MLP neurons of a small language model. Each row is named by its layer, matrix (up: input weights; down: output weights) and neuron, and shows model dimensions 48-175. Each number is 500 + 40 x the weight over its row's rms, rounded and kept within 0 to 999. Numbers have three digits each.
Before each neuron's rows, "fires after" lists the tokens most often just before its 100 highest values on Wikipedia text that the model never trained on.

fires after: " R", " p", " r", " P", " C", " B"
L12.up348:585434500484477549517515447465480474481467536535488463499527484544452468433542459540506520488502559451533470500525473548487523432575427480523458487529521532498508536509497452450517465421489465501505483544494562496471497539498491568551521429488480465438502562542525479496507461488539464506483493519459545511515490608513509509530430546569500555514566525466529436478492456503492527519444
L12.down348:492515451492535470495463563511558584462501470471524566574511585526450488482493516485449505454482501529457500457441637503439474482448511478529431460566464503447449559478518580616573498472476489454515513478512497510498501478551559483483532565510482524527446498520485516488449519491513524533535536434545499505523411444482445521503467529518502510591465488447464618477494446511497510535484

fires after: " app", " to", " At", " direct", " with", " int"
L5.up249:461508442537515452528467530501521408531539512507435560446509561512472557431503523541555457435597539527494477612488495518501493437436531533478472504521541448387491550506429449538466526453444487525488456483452509521504614465462503482488501462559484428522500524511510479460483521538485503579457487518406526578466541551541534527429423523467461528515518485481507507509525492525457559492532
L5.down249:503457487521503566520494515485473521479484586421514513508411402588445554506471465499521520573528542464534499493487492479522484415458507471552470531465456551542512461463613514525481595568427456471481473506492493512500514529463548489466494461504507560485384463525488550473552478514495561450530534534506497472548506519559470486454517550514492494439461543465505503533480498520507467507533

fires after: " to", " under", " en", " or", " for", "ri"
L7.up100:529492565458502444497504541467531546583550523480445547544466486574416526547530476524523530465523447480465513552441555497436517458501583440521528519485589441467546482507471475490546563490464526543522478551553505504454527430452456470544523513504525551545461474433498538468477502510538513554480475474539464500471557503407498489495486542435535495506529492450534505488503532494500522502507
L7.down100:495498538538462510564493511501527497428387471562513474477486501532482426566521526472426482491452457430481501484525555581503519514520567547492439531450500637508514501470544540539485479508457485491521427475513489481548493512511469523496496469527488474540497611476482490408477489511466469553517508501493536479479393536508437521510496527522584540435472508532448528467618521478459513420532

fires after: " ", "ask", " R", " r", "ock", "otes"
L12.up470:565509508474399532490444512475463555457526441463468491519484478496454489425481531588571564511501495532458526476506478472531579507486529513554503515513503439482519386499573533512471430538453561539515496422487477496576502536486466485523495543504466506476485526497465522490499516536575530360538462543516473508470490546509474495498471462505566562516551530456502579510515473471499526568436
L12.down470:515522548519551557483519511516468486519532491552473395458468484437498555502524555456517462522506529435490523539483490490492520419509558458490495620532456465489523567521515467493458449437589496527433494524523481499496456539490512507545506565490486524507484480519586521523514451450488487534562453518557562566474502446576487446525514479443566523480471532499462513499473520593455569466490

fires after: " d", "g", " D", "B", " l", "D"
L6.up115:469422529517498474417492460459528529448350447475503484564540449450468546544440551561546506459447535564552562577497497500514439522482468487521459517464478537530519437479480530519492470500499471428433492482477503535514538501489644527493515534419499441520426520478429538508483417511551481511523475488460528514516559471549551505506544514568476503520508495521484520550506487437471493469462
L6.down115:529511488491493551483506479494446476522479522497523518516520473491447545489400455556526545452479423553458551506457467492491498569497473518498565451520501479487478521487524525465473514500466522506519556457556496443560463505448519492494533493494501483501438424546509505527505537560363497583412461510448500441439513467493481412504572538464480553531545495587579520477528553502455505528479

fires after: " P", " W", " J", " L", " Har", " R"
L8.up472:604476525491535508447477389553480492540469572498558533509477466550496488458516501496578465470472546526497502526458460504494505544473490487516535517555487526597374467473430449506500518513487491508561511518467488500487515472439474565532519430456532496437515501510468589476470541479518510482488496461442531492559503514521472514524450485560500504475522546493525488515532557540451474466456
L8.down472:504511509497478526551530545464549523441530478477534437566490480499447443479518541450427466465494453512517472517528471574493572479469442480488483483434494462461478538536528512536513510485548490533558533567521434575488519522474523536529498512572533483509454460425494555504441486515490507417545579472482478536483550526476498468463393510448566434531532479432433516537491611494504450518507

fires after: "ou", " w", " W", " Eng", "ol"
L5.up526:491570499566501431492513505484548567465480427512481515499480478473557457430467525513496482439467522525479533531440529445430477462484528503488427466424516538501484509494472553535507493588488510497438481492581472514534474553564442538469500546538483562473515477546544442534500535510536519499465458563476553477526582499478595486462543505506444536420524500494466424520558539513446453481533
L5.down526:543472467498537495570473491435525447539559407481484520476531498509514468492502506527502486495500496488517509488519493512567470512507521490485497556541522477515538538483584516451519537536475532459563527569537472489507555354477545527504418496459488525508413431463533495513479479516550515490519484403460467487487572442550498543492565438475504476541444432491484499431455535533575479527514

fires after: "-", " ", " L", " S", " m", "c"
L5.up396:497570473555557532528524416466568498494470467532504527445517445518428497529419479472496537496488517549499544495516530464500525559551466500483483445480469575507518489529490508540497481549473527477434527482446514481562491504467460484474518519411471564487507437492457489498532518584511468465560539458507429504497503502563512501420559452450476519556495525478568466490532526518472551466498
L5.down396:504499491513559569528565481457536582546515491446574524486381485520519499547460444443524485509463493475524523512460506426507487532519516471456477480482519507561443578534483539564471515469474494517446460416503461457473515465518494484424563512403478545448556503495507491552438523538524499476461506475503508482512519493481467529521455485462496488596479487605493526490498499551536462548517

fires after: "e", " E", "E", "u", "ó", " co"
L10.up248:466581412513512477458482521527472544483617475512472445463504510516555554503449416469474474420477423468473513513477521573510487543506486469532445454505478490494442558487515492623452458450566601471473474531512544473506465505487417509473508527501491518540476479585525457525469526420480447476506497503580557462542479575454527424490501540516519489489595528495572427532460473543588523519475
L10.down248:500483516483468496501548535466468483577484474547459479427479414522462518482489551507486486535487530511505466477467549473515501543533464496463436548529520530445568482559545560507537564454452466492495536512564548460456465517498530502492484509525500532504478512485464493470520542526522544524466507482515489470474430452580571524484456481570435516568488541482461469512492524471501518475473

fires after: " v", " C", " Ch", "C", " c", " V"
L4.up473:456567559443498492473527483585487427472439537484491516468489474543489495466481532512541500457509447499486485505519440559535483564555460417478511447522537493458552531554422550481465438476473530523414487540523523508463560487418481458467495468367522468569493498500516458476503542510492488442450477513533392568468526545473551499545510534492417530520565525522542527552527499485554553474495
L4.down473:490539467533519474486552452476557490498498573440451524513517503495539516483506500431482497550546568588532554490475494415499462514503486420493522416455511441517510491499465480453480498490478514516513514502560460491565495464484451513491564529454418532478498552494491550553466478481591485554510454404538478521497479457468437514503480535489543460497495540487460505542514479399466461481574

fires after: " with", " by", " under", "ing", " to"
L7.up421:483559500453517442490445460456508485451478530464489543483541469540554516488491508497530445496536472511595510548519450500494482547501480523453523492517577495452494489509403502453484532556542532487531582458459480441503627478562504508494516518524436491525497566505567427552485519565531464476430496517470454390486498555522546526423510557488491547511527471420488468528500439496485514569575
L7.down421:481490467470526493458545507490482488495493499509500461541485546546504509477482511483470493586497488478532498519470474452593501493454533515489435496567422490574423555494589447484497461490460479508525487593507513524538538447391443488491485469567639510487483461485523520567503512494499490564495553486510524580554450503469475492460473511451475433507452488519479500502488481432509483567483

fires after: "–", " con", " (", "-", " ob", " "
L10.up101:499523579509553488515501447492476486511461532440549471476510544524520489476503486463572498507493440563515502486443514494413495539497489523456509453498436464481472497437546482529494459503484538486429519468528463466576504378619561429469489477538518507510485435498507502442547567495459493519514439443515554546514415455445509507521538494504467456515538499493517469496481548530547564572532
L10.down101:557429491387605468487477547440484494453471460532505560467483457415505461484558497517523517527542500457478531479511534534545443380545459497525469549502533496512512532520525491473502459439543516489508467483489563563549489590462542495484489486586542472509560505529509499569392502539516438444532529553545411511573518490491477518479465497513485571494506500486488581537495548439540454526456

fires after: " ex", " ", "E", "\\", " con", " dis"
L7.up149:539571501559602557561436475523441450527531520546444467421494503497525527474475494493478493509514449508530463591517563520538427487498460529475536499473474513487422511515462554538467505456513566510463431515475471463549474409544441442542428527486515509512490430548467509453522489531441504517595420426592437514566475505491504546451549478491518520457534536455498488481455576526472504528502
L7.down149:423505530466432530504592466512488549442535532450510490503504502597523492470461547497520495514476531555453526509534480450506523520480479476511535452484466489496467469508485474479542571514516528446506537450574530526458558546538496496521515469505483445521548531514476478471490586518485454541487537562504556517485505423522445491508501476537545441512435529529523489449433502435501512537450

fires after: " b", " j", " l", " a", " h", " H"
L6.up289:522478464437491499510454456485511533542458487470531489547527534462695552523519466450499492414462441550530523505500508458559476545503466418536482477558559439525530540472482515500515456474447482482523540464484478474476466505470572482588458529511496461506458503453509526574448478448534462431435518494517486535546526592461581431577516452524520481533464490553452527530507523489464486480511
L6.down289:563448520520424497463576521536538427469488534578574455442398533437377449501513488496510573496537596506460485514533525468456539512483438509501561482426424585517474517501468541542494478471506509545530481544499507532542510483517482508459525483458525515480544467538522493418526492520501558514555554493467498466511483456538505544446472523487504458508446463495502452485572438518527447467491

fires after: " S", "c", " M", "-", " K", "S"
L5.up97:445514475549515415501538422495463514636491515491484508469580420487524504449497532444460544496473507492484508484568495503491508507544489485445501480479510517488522468508450503598554470470449484545516540539558524510474533450474546409543463546468468454535488534451518549529518500548497460453530519455492396537550487527485513563378539529461487521536546498513528503472516501545500454472459
L5.down97:507419528493468486514494508470441483465570526489492457517429464564490447582446466470486511517554507458514434542472439481510535545516472432464485545528461525456460550521621487497400553574474470514507536440489510434518441522457550480507482516520540523464508556553541523464447427559486565447529530512513491462442486511547475434531495490476491483521563477474537482503421474426539477508497

fires after: " m", " M", " K", "ad", " Y", " Am"
L4.up48:482497458459499516523464561429474486514503495554451538487555404505520473578535426492497516484457560474442496555493503518482508521480479550454539489444555575506511448433485463550559505472508448500494535469519493535509414540519515448557521537453544455515499514484525580528474529520503461499459501482533455538532516511446522424500522486456457491497467450448554538478504571558507468493540
L4.down48:476563491501495497479524448562453470478452565492533423442444507542512486504502528525416509531590506475439593485480471448593512534516527411540521505472500443497543469496489464562464518520481549504494585512492490495508545486493515493440516489549509435513505497536482470471463503463448523546515566503537476497484548473531492512527493547559510474525469494527500511522526496402455466407418

fires after: " Co", " ro", " co", " Con", "ro", " E"
L4.up259:494509514440478508554505486520528495484488559531539530497560422543440522478515551472544543438536454490470456513471531514545457478479569508486448554481528489562477512537377469534493456465512542453522481506584572508489447482516520523356523475511473482517492523531540517521495566450422553482465488513497477480539547480417538517464551536506474515463485537549543420466459515509518543529509
L4.down259:477493446500553477414482425415489543498468469485427460457531506492516504533496530532466518477524566453475552543454406497513529458547499474406456589487467481535490490478479550436418556422538521446525509517497537578517532461518442516519519515510539439544505466465451532492537480546536476484523483462560460501514532517521454476608507574492493508486458500530452495466448556530459514484567

fires after: " c", " C", " P", "C", " p", " ph"
L4.up138:513472502530473487570492489400536465474427519527569506485484420449453438475485496489557585417475487493546524495533487459555550548500501542510458495482490539628520415511515555430466421510446500453515477497508542530466561516479501461504445509551528516435515559528496500471467487436537592501531518539525529522515609493453484486440527470532525520526505452551485451441549509531516492547476
L4.down138:530494467498423526459530525426452460496544453530482451494509429445490437508436540551552510490546459519468491512472496529519526579491424514442491471419458536503524497479536527488490526500498506482481448489476517462525476484550541473485472525494500467449576447563505532458488532453521461481518595501461560503507524511482491462474545462532513599526564478516518494543500470549490456433502

fires after: " sc", " L", "-", " (", "k", " born"
L6.up19:529513488482539561568466512433515511549472529455485531496451491527444460482461511457512512448372569519521520507502506452504399562540527529455502531507506546454524458449485496520514516463549553523477575491475465502568467460533476429474464496456501464504512477431467576450533542506507489575467507454486459491498519534563471492429519529380444516531501413529529523524583497508443488499517
L6.down19:500483488553477486474558460553436545504498559503490482525406502551470485440534506505451565518465483500508525426512516520595564507440526497542471510488517508582538584503393461453481460448542494489573461474573484587425466454429537584474502471463494603473434512533491487534507464516503485545540456573434519492464515465494529473500449513536509483544484493502459455505483581484510480502591

fires after: " ev", " S", " the", "um", "S", " as"
L5.up181:470493494508499507538457465557444492503546517515451490405474540497483518544518529510467515521567459493468391475524463547519520512544391538445472494495451535498502460455535493477449474453518548536516570507459537457487474522545579505514408505497548469560543441490510549512476560581494440546441498495413477490453451497474524526456512412542492485539521513506552535526541493487529547558534
L5.down181:561501492570486500392513478483484553523457446508530558508465485526467462485593499517532429597421486529457565456548470452491556438500558504473469440538477521545531475534519510504488580439506451450558453436519474481500468509454480521492497486521509523509504458543437510417462433463518525451526588570531494546545509437473422539521452550502492477520469460463379543471517497492529546523495

fires after: " t", " st", " r", " T", " an"
L4.up13:466492504513470542465513496505417446453466599478459517416519458545612512553481457530471537484517556418539505464503550581458478430486515544524455513503522476514466534499467477520528436460551545564481501508549502557518472556516508476508504585530496508488557499512505508464506442441533459491531496506482504522544498514493506538516468466507516561543543559504479499490465540535488528449522
L4.down13:490413487525496542470537520524418543487534516500486491489445529501512489506500463468450534564507455402511496490512429497548495513510504533563501466490491513529497569534556557497502490440419527446528551550531547512456371548536496442508469583435522509526524509493507500554472402470577556618503516564524499481502467509558566504531493431478486491476536482509515429538478534456492468474521

fires after: "eng", "az", "if", " Eng", " Comp", "l"
L2.up482:479494509467482520509480485434520526476510454526556530514539550497513506545458529445543519523513505468549479465387488479526512510465562566534472472435486512557510462441570455467487506519549512430524550495569575579455436510517425423493459490480571455526481530511543531482515473548514439454479494534543511489496435546476495526439494483453479566499473519517454482560500492560495450537404
L2.down482:520457500535492482456539507593450471557503502468508404481497467486455521450510484489437481433532519521479533516607527507448493449468506494483505492572505476438478586585405580456509507538467454610505483490471506454488600521457545512536487551495455497491488456512459501530481501456452519526467526476504528499468559474498532524534480568531535527515510526463526509463521510464557536533535

fires after: " c", " m", " p", " C", " int"
L7.up394:506510447461509549462506494446529535644438508521517474488432500514557543463504487503503534446520451414543388460498496501503516453462465503428433431476421511500556533553507499417493537540545505437471511512464508550436451492512543560459553467550460499409498464478486466513519472515555588470491471476457473601507496525494476533433495555521469479500628533441491530496530597509502523515515
L7.down394:495538465573484414529421511515568494432627555523508492518526490512559456514485520575488490496503468480487527471514476493478518488461541431488506474526499454528512531521566582471547469540479480591516511460463508534553491483502474556364456477488473454520470458548499471444559540515459523523485475461511493477472521444479471538494433556445541484553476525582529568519452489495493551486461

fires after: " a", " A", " the", "at", " met"
L5.up210:496559550525440475444542563473534433528466440517468515417466444472489503500534502524516479441477472457484518541500480528516506446476498517499512513433467517537558555531422517482475513542408452451514524512490501502485534485523536449537474583465548506488481537510555449393422497461531522430462518447547456577526459513581482410496507455469499501582563482536479500470561571517495512520471
L5.down210:480562526561530493456563553570509450514488506543558491500531592468447533552604468481478498430518519532502462534467460438475523523497436522464549526438543521478518501416488473457548480511479452588528471436536536551494478556497511524584467495432555478500493508442529471533579580447503440579586505402484505486459461506516523496545525531493426462521504512499550516499469537573448492556506

fires after: "\n", "-", "age", " was", ":", "."
L8.up347:467486518468457492539497441507509470571564418503523413486463527534481502548532544492520547478517503463520560564520468487449448464504542505492517468443552503484494435516463419520551524536405541506530450517501541476606453513588496478529450459485538510546491456510562525549567483485518513446475471497452458500503511513541431466538454552464538489480508527539504505553490499476469521500439
L8.down347:419443547464493514499488519454478497468495511562464513477436557508483507509524481469473503525489483474440565496483471511469359533521426525549505520506517491436486519467509426537502455541515511446468471447555452470462463530494503538519459536569500543472513546549547432571532628570557534509443533510496578476568499512440541537508474513506541528481499476462453477452464526500489421530489

fires after: " (", " ex", " in", ",", " con", "("
L5.up72:575509505502541553512509504507493515492456472496468504492528509562535484476560456488544524501540514449477505495553531542478431482506452537471497526497453518564476404430439507506449496520497538442408503504502503543510515460494471451496491456463503507529482517495493468455551516476503532537603453498571467521558567565556541474399546481536440527473491560519519447550518470467496557521532
L5.down72:504463510506446485512510484518520431532515528466453469556436462566510442513511494440522548565478533570516498471605448500447508519486471489578552528554511455486415476545471465520516525545565544550503488495502436388551505550481501513449488486507564510533477536467507486509481496535546545552432466515461417568488421512439503470500559541456474557438478472447565478477590497542472490451561

fires after: "-", " O", "|", " T"
L7.up172:501508525493541561507514471484496447513483480455563489509462493555497499528464481485495557519490469509500491512563560372526470599511494495429503548503519521426500512472461489488525448478500491533536515560503540535469582445516536459439514396515470537516512428461575455533507518505556440486498518505486545497527542547469522502452519473538582562411487499490475515532476509466503559460532
L7.down172:464515497527458550454438438458516428493516486470510478535452504453507518454478528474517508394453523449431555526501445460514440475509482450548527515508508447526443458524495515479505509515556508391550472501548499525499491530535567563498544533497495514493429447508577458503510520496472528485505483526449469536515520509448556479487483616544542506438567519459513522444523489568490556487427

fires after: " B", " U", " S", " W", " St", " Pr"
L8.up575:540511511513507561456430485477504555502549505526487517485546518545502529504548488522450444465520525518488533539463524513523498418523469520496478514544500560440542481460454527551468477489444475461529483575496528475511478573523550481466533531422477511494520494509437518484490526476485529521510507546453448530487501577522505506533532593515418574481584512432489490514568397462551484458538
L8.down575:491499503483527397450489471498475504495504563547491504496510461510501530499560508527461529532518487486544487451413525478570462537483535525443505533550425430506517505468442509505411517467563477489514499498511550474497585526438577429449535551476511535390503468481520482521447490497497534528572463553467480411565510435493561482525489462541529452484537512494466456520510485530438478524472

fires after: ",", " Br", "S"
L4.up336:443575486443517515505478546518476548444491481450554470562460506572502521470531535506476581515499490520472554363515478549492478492480452443471523479449518582569494493446421480510447498476496468500505574497513512413529538454506530531487460514497480523509547531595473486498479460437509520495491502461483495526528512515508531514490590485566531471495497568482507446544574523427514487383496
L4.down336:554458487541444502448497428537503486520503460522492490433503503487488513459544536472506453459504565477498448528495441534516505508546529462551488498608482522510462479525429577414465421496507577498548461497501491537544530528520499480594467459482439503468474551489468473555566481596512503440517489476603445464516498436489448476451519506472492554525559522519484510502484443558540490561532

fires after: "|", "-", " E", " pro", " se", " e"
L5.up185:545562466419475560411515422491483440592522433448539565470566524491506519425550505492492516491445457439468504524520506494509456541465452506507465532538499514518521567487494504582527434473474498496504463540571538496550447441471475448478568505518564494489530439461542507553536523509499495465514583424555525551494432531474491472508505546506551460457512422520466499528506445487555441479502
L5.down185:516539510525505518502511570550500464505478493507452531467477559532475587439460515450487531483515448494420462529498491527549447522514424433528506481525557567494569521500467438518464565487535521517504524511493441448588464510454498539583519476521459458429573514567530433531459457420466483472476466510518538499448493495504492456515592528463515443483523461509492561536522456567457533503521

fires after: " c", " C", " v", "ons", " T", "urn"
L4.up173:507496541427513483474427514490499423568449499474548503419503487474491492466498541534508554489529506510532474575570564479477505533574473545479476443537538563578490464507506445493525455489447531540460483420441548501541580492537436522455486496437452473497465526446491432508482510484498493517503526508491515514547553489457479543543559594500504483484511556550579513477542481502573465514462
L4.down173:567401456535471490480404451537588522514518490538500452513576488498460496440487445594493454532527492458529514569479493518519556515457529483509519479525516476589447495459439546561570538483562536554487495525474522548464514519509453463467518483443452561485527510452500462432450554512549448450485469464522524504482501516484444482470470543475472490519482525518489482481493507520386450536488

fires after: " Ch", "E", " ch", " Co", " r", " co"
L4.up419:509464554519562504553486530507564499501510513596504457457529499484451437414492498444565521498537466526496463482523471535496518466504516560422475493518488517498448575529511440551507403440523511457512520482503499474461520499546531514439514497466504528599514495560494501524508530441445531482469451613493517539455566539493544582548487582487500539520522521469467524522458530523495475478502
L4.down419:544555470490519507531484476377431510571481479510495484492485511512434467440568582464528581479524465475490514553456531523560489514514475476473511550486525508586512427536522494426569498497471515527478555437548490531482492412455484521430529492519511477532496480530385497471554519525529526505494552435527476464595563542479470481473469493500483469474474540506552495455442418470525528506450

fires after: " ", "\n", " S", "S", " f", " sub"
L10.up451:410464490476497503492472402528512418528518544545515518404551416514447535501448492502482530482458565526521489614505535495525440466513435507573490434462466524576533484521504480493480547515526524500518486506512516527525492495535456556575429490476487552475550531421508559493528469523495466476495473420463486547518526484503496524516534496538487474527474571563518457514522423504494511501462
L10.down451:510509530523530545573457482454471499509473520450530513592494514445575516503484485560497440518508520509499543465445523497476503464524508442527518477531481524512470564472500513493521520452492461428578453485528545478443416483476494495482594558428553459535484503514569442574488533462470545524409476444506506533476505478453452465465512511496530565439503472488560509479508510490458535553487

fires after: " S", "S", " M", ",", "us", " and"
L6.up75:465533474507478493460536513503447454480555488425565508454481522503474521509524475484489489543512504513520467476542444446546489503460442558468560458468511491535453505505500589459453509464540560423534541450461463452484578567519553469438511508465545517422496475496525546436448490514469545519517536462538452472526453480518544472473519441455524480508499525460551488492567558449591489509543
L6.down75:506482592525515430560469528539487513492488542504461460554537590501517559473551417452522508524507561514481446466468421510452472565522475455559453557493544530535549461447458495465490466466502508451501418528497519527479477432571499537517451478455445518485550547476594489456552524553492553554413511483530555451431491571503494489524464485569504549474498430524526473441428495412518566530587

fires after: " con", " E", "c", " Con", "r", "E"
L10.up463:449523531497503507492506582491549550426525513528458537583499552555535528516459519494396464452570457490489526498496476532543483527547512456497505487503485450495490526525539606538549458468536500482459493534502506553521532417470466501515518536489482575525456468478534553549486484530405531464475513472481512449491484505528543441481462509545425502405553456457476510493443498566479523482559
L10.down463:462513510466499457475466349513514499514534471573476488430426546491501575491533470473528510498506491457548497480449515476486520561523448509549447512535440510500485496449491482437537533473444452467521546497518575496429440452437539480535501557531488518482486529472531520416504494545486482521496487467498573573512495487529478551495477498435495493492551555537423482526445487501510508484464

fires after: " S", "os", " P", " p", " to", "s"
L7.up274:574507430496472477465433492501490488541518492509515566495551552501467455373532503508517477469546437495484496498513458451521527440492559511459535478451417569531554467519467439530488522529472458482570537548482515530497568401475549474494455501488556505557465523501525563465461573576501468472520427497476461486548547531506462518492523600496473508439486483427505477493541487518486457464543
L7.down274:448511551422550580518532514460465474498448512462504543518418407462517470521540457524468509511514491580422505564526484488437450571523561530534504485414462551475508541503559455480455576465459498528494515555569543479502580514490466517462565513475523440548505528531496529508509533462481521515492523433566479466552471515519470479423565491565452511515556559520522474540514528526495449500460

fires after: " the", "F", "hy"
L5.up521:524534534553476433517485537514492483455544504460557527496492447485526488557560443515502492445523495443525497541496520566572500484489525445503474469564480489514466542499461503557503440504506547473551458472499470504469480449563521508548463510429528541467527513507571453378615484475489513468530559517512487461483479478432493428534477563539498468491508564506501476488511528514545520486416
L5.down521:488483523464489582480527467500530503457518478474520434479593495493570554542501484580545607544451459518584471553471487466521507571509465465486509505495496521532451499484514465491463527482442510487532407452438530499426493483466499458539436532523500524477485503446489535537467514461510514445567542553507500461482513510534540478590493537434532445552500531446487546523535489494534548487446

fires after: " J", " al", " Al", "J"
L5.up569:482565467520518491447511425442491444526398441593489523497542466530513488521505467522446576425537571483488557532505511512483402498488492599500478525544513517486461500502561514469509446432457484499421536565556566477479542491488520458538577517389493536459462465416466467534538481515488619543482474435517519449468458573493475504492501441517497524526504524481496542484541442500444491530463
L5.down569:448448536550548483498558502477489507533490475485467465529495434542442557470514532550464532516507518529512443502445535569539532492500462486575426501530489554573527497486497535498403472481391486463558428439520532520477501527440515499520504496419472513464498528557546533516479492501478531553480569462495525497463519472468426470491497454452456430532585551442464534458428545431501561454523

fires after: " b", " c", " r", " l", "ol", "al"
L12.up477:507456467443427472487499449441496482583508539520512523488480498517611489516432466483463520473547479466482493504459444430494542568533446443519497522484596531517484499497577524484508476472414472479483484541541425475504477493493491564472503521482514523443519473573510480506522527532572561446514496464531548486502534506513535482526534482489509504458532539496534522534505499466536558531542
L12.down477:461526527498501466467491514535482430489471472564516522568453604529446481507477472497520497518478538481513502450537478518421552522428502530515463434436424542497478533454475497459528514488464548544509597525504489502468550488456462482531496488517442534524516476496507497440461557567520509533494502538467459499550493502492485567535533468449505537493496432528387469421552537494469490480503

fires after: "\n", " J", " he", "r"
L12.up395:509518490539458561456497508531488525473472469457464494453527514573527422528537483558543446415447514552559549545511461505472485410533495493503436474556509576524425510567487520477518503457523506500554457527501529459544562461491507497532421500484494530459517473544476469563558544485502440557476563505498485450506563450499475496520542497440496429505530459527555430514441485502556540521542
L12.down395:550515486443488496498535433435545500568489507512437514501592537462541551503492546556472509513504519564504460480606501476442563498486410487471507506530504555461526535482453543494528523427461513555495514507458439576464452505498504419438535503562537544513510469478504571454397478480446484535454446498450505536458529503465491441506469482484515564468536476547485490458495533474478582512495

fires after: " J", " he", " sp", " j", " and", " gr"
L7.up473:493489482457473495524474486512499533470495485501522542508486485482582566474518512539534521451421489494432483498455535594538492545485468492477359509555454535550498499484462524517507593468491555506548461486468528452540563511461461481502522471516452484496456488497504471531503568480462533489457514489530505402456530487544506527477575490494443583473474521507532456507491509517508537493489
L7.down473:503521624501547450552571546498466552553513521488495454510537472567501537496487519457488462449508447589530501467548448531539528448522472568468565504454471453493516587497504503553525460459485447392423550507515504441521522545509508595462470497544510463504489521433508498514496538442504487469487473528433511454479460537503451470548535545495442475490476520537540488511474468464491507481486

fires after: "ac", " B", " S", "os", " b", "es"
L8.up11:522471537505527542537505445498585478449541499482505499489580525486508536498535471383526467480504503462466494492520473419433551503627516492527480464465514579431469469461488506480451507540478525461514486476516587443533590526492480511465495468432495482526557496511486531555482500467472537525580455509459510512509537554501502548516505571482481536404508535431486453512476432477500504515572
L8.down11:523543479516486496565553473486482494466506540492467567447491480461529366482522476540527504471541488542492544505574490533564518534501503517478494458478506524452561486579427519497544424494447491511422521527565467574597510441461509421578492557495465489479495500540465486484548553527530437509438489443527536511476478499487485503472466495490527521551471468467540499497537565482511497489480

fires after: " D", " d", " W", "D", " T", "ee"
L7.up217:517449474449517495485495507575496549545531395533486549494442451466454592532453494534486504500498505531536530499474492544505503460500500497470485457532510593533463535515515509468550499496454511475461542504526540491475503463518556539536523612423473523509542489516442515459476513486438507382507433490523551490545503510585495437442499492551471574511573464540497473587539504500548501448445
L7.down217:452462509546506540498519429509516510522454490496538466450536542422531518520515522481528530421472458568452555503576455488501396478506512447512430456506424503467528508571483484543539525540539457453436451514464458485509476434523466475554505541426368427581520495471480447536527563498482447538522509449518551487467489444509495536562490500463487460407509475504487533438572515568464505482551

fires after: " T", "T", " Gre", "W", " W"
L6.up200:477502543504470445509458451523495506495529458482459522460479465542544551560420468497478456474553493529533474476479474518555490483505421447480485513536456539498509469458529493504437485557563585455476586487525576463521526483467494534439464532458456525477512452545565521531467429502485510464487521485607560543523500618588526460527454464437578469460492478453533465514547421484559485495506
L6.down200:400470484466548451504467476479465521457478470556465481481554478494522504468542438515505563480502518483500494528513522508548536542550403476526425565472492595442454548504453518414547454544526539485398479522450498496495490462539450577450509549538478508438516534544568561459490458456538513503494518466497419512517531415511604500519447492490492525536472520475441487540559560511474477514555

fires after: " J", " C", " E", " W", " al", " A"
L6.up305:523478554560479504538486455489450516548532447533473507536531483496546489492451473538473529472533507538471579434450538521468497492523551556433538549542521499541470491525495482559543483494439454519468528594539550426444549437546444459518493466482549428522505501508529475518473509530536545428456471379471547550497506493490521530505459502530529451474491456454567428597493434463434455567537
L6.down305:583465520456448510521541448502478476563478532540491517489478381496552470484513524498460539510504513491538576525470507512538465459545571476548402556503490500505507546504552498540425494496471536453585546441399534508458499542416534513505501490470470521465453559511410488511473465437451489511575465503499510453496526484518500497518526474537426392452522508563497493586431515543505470510510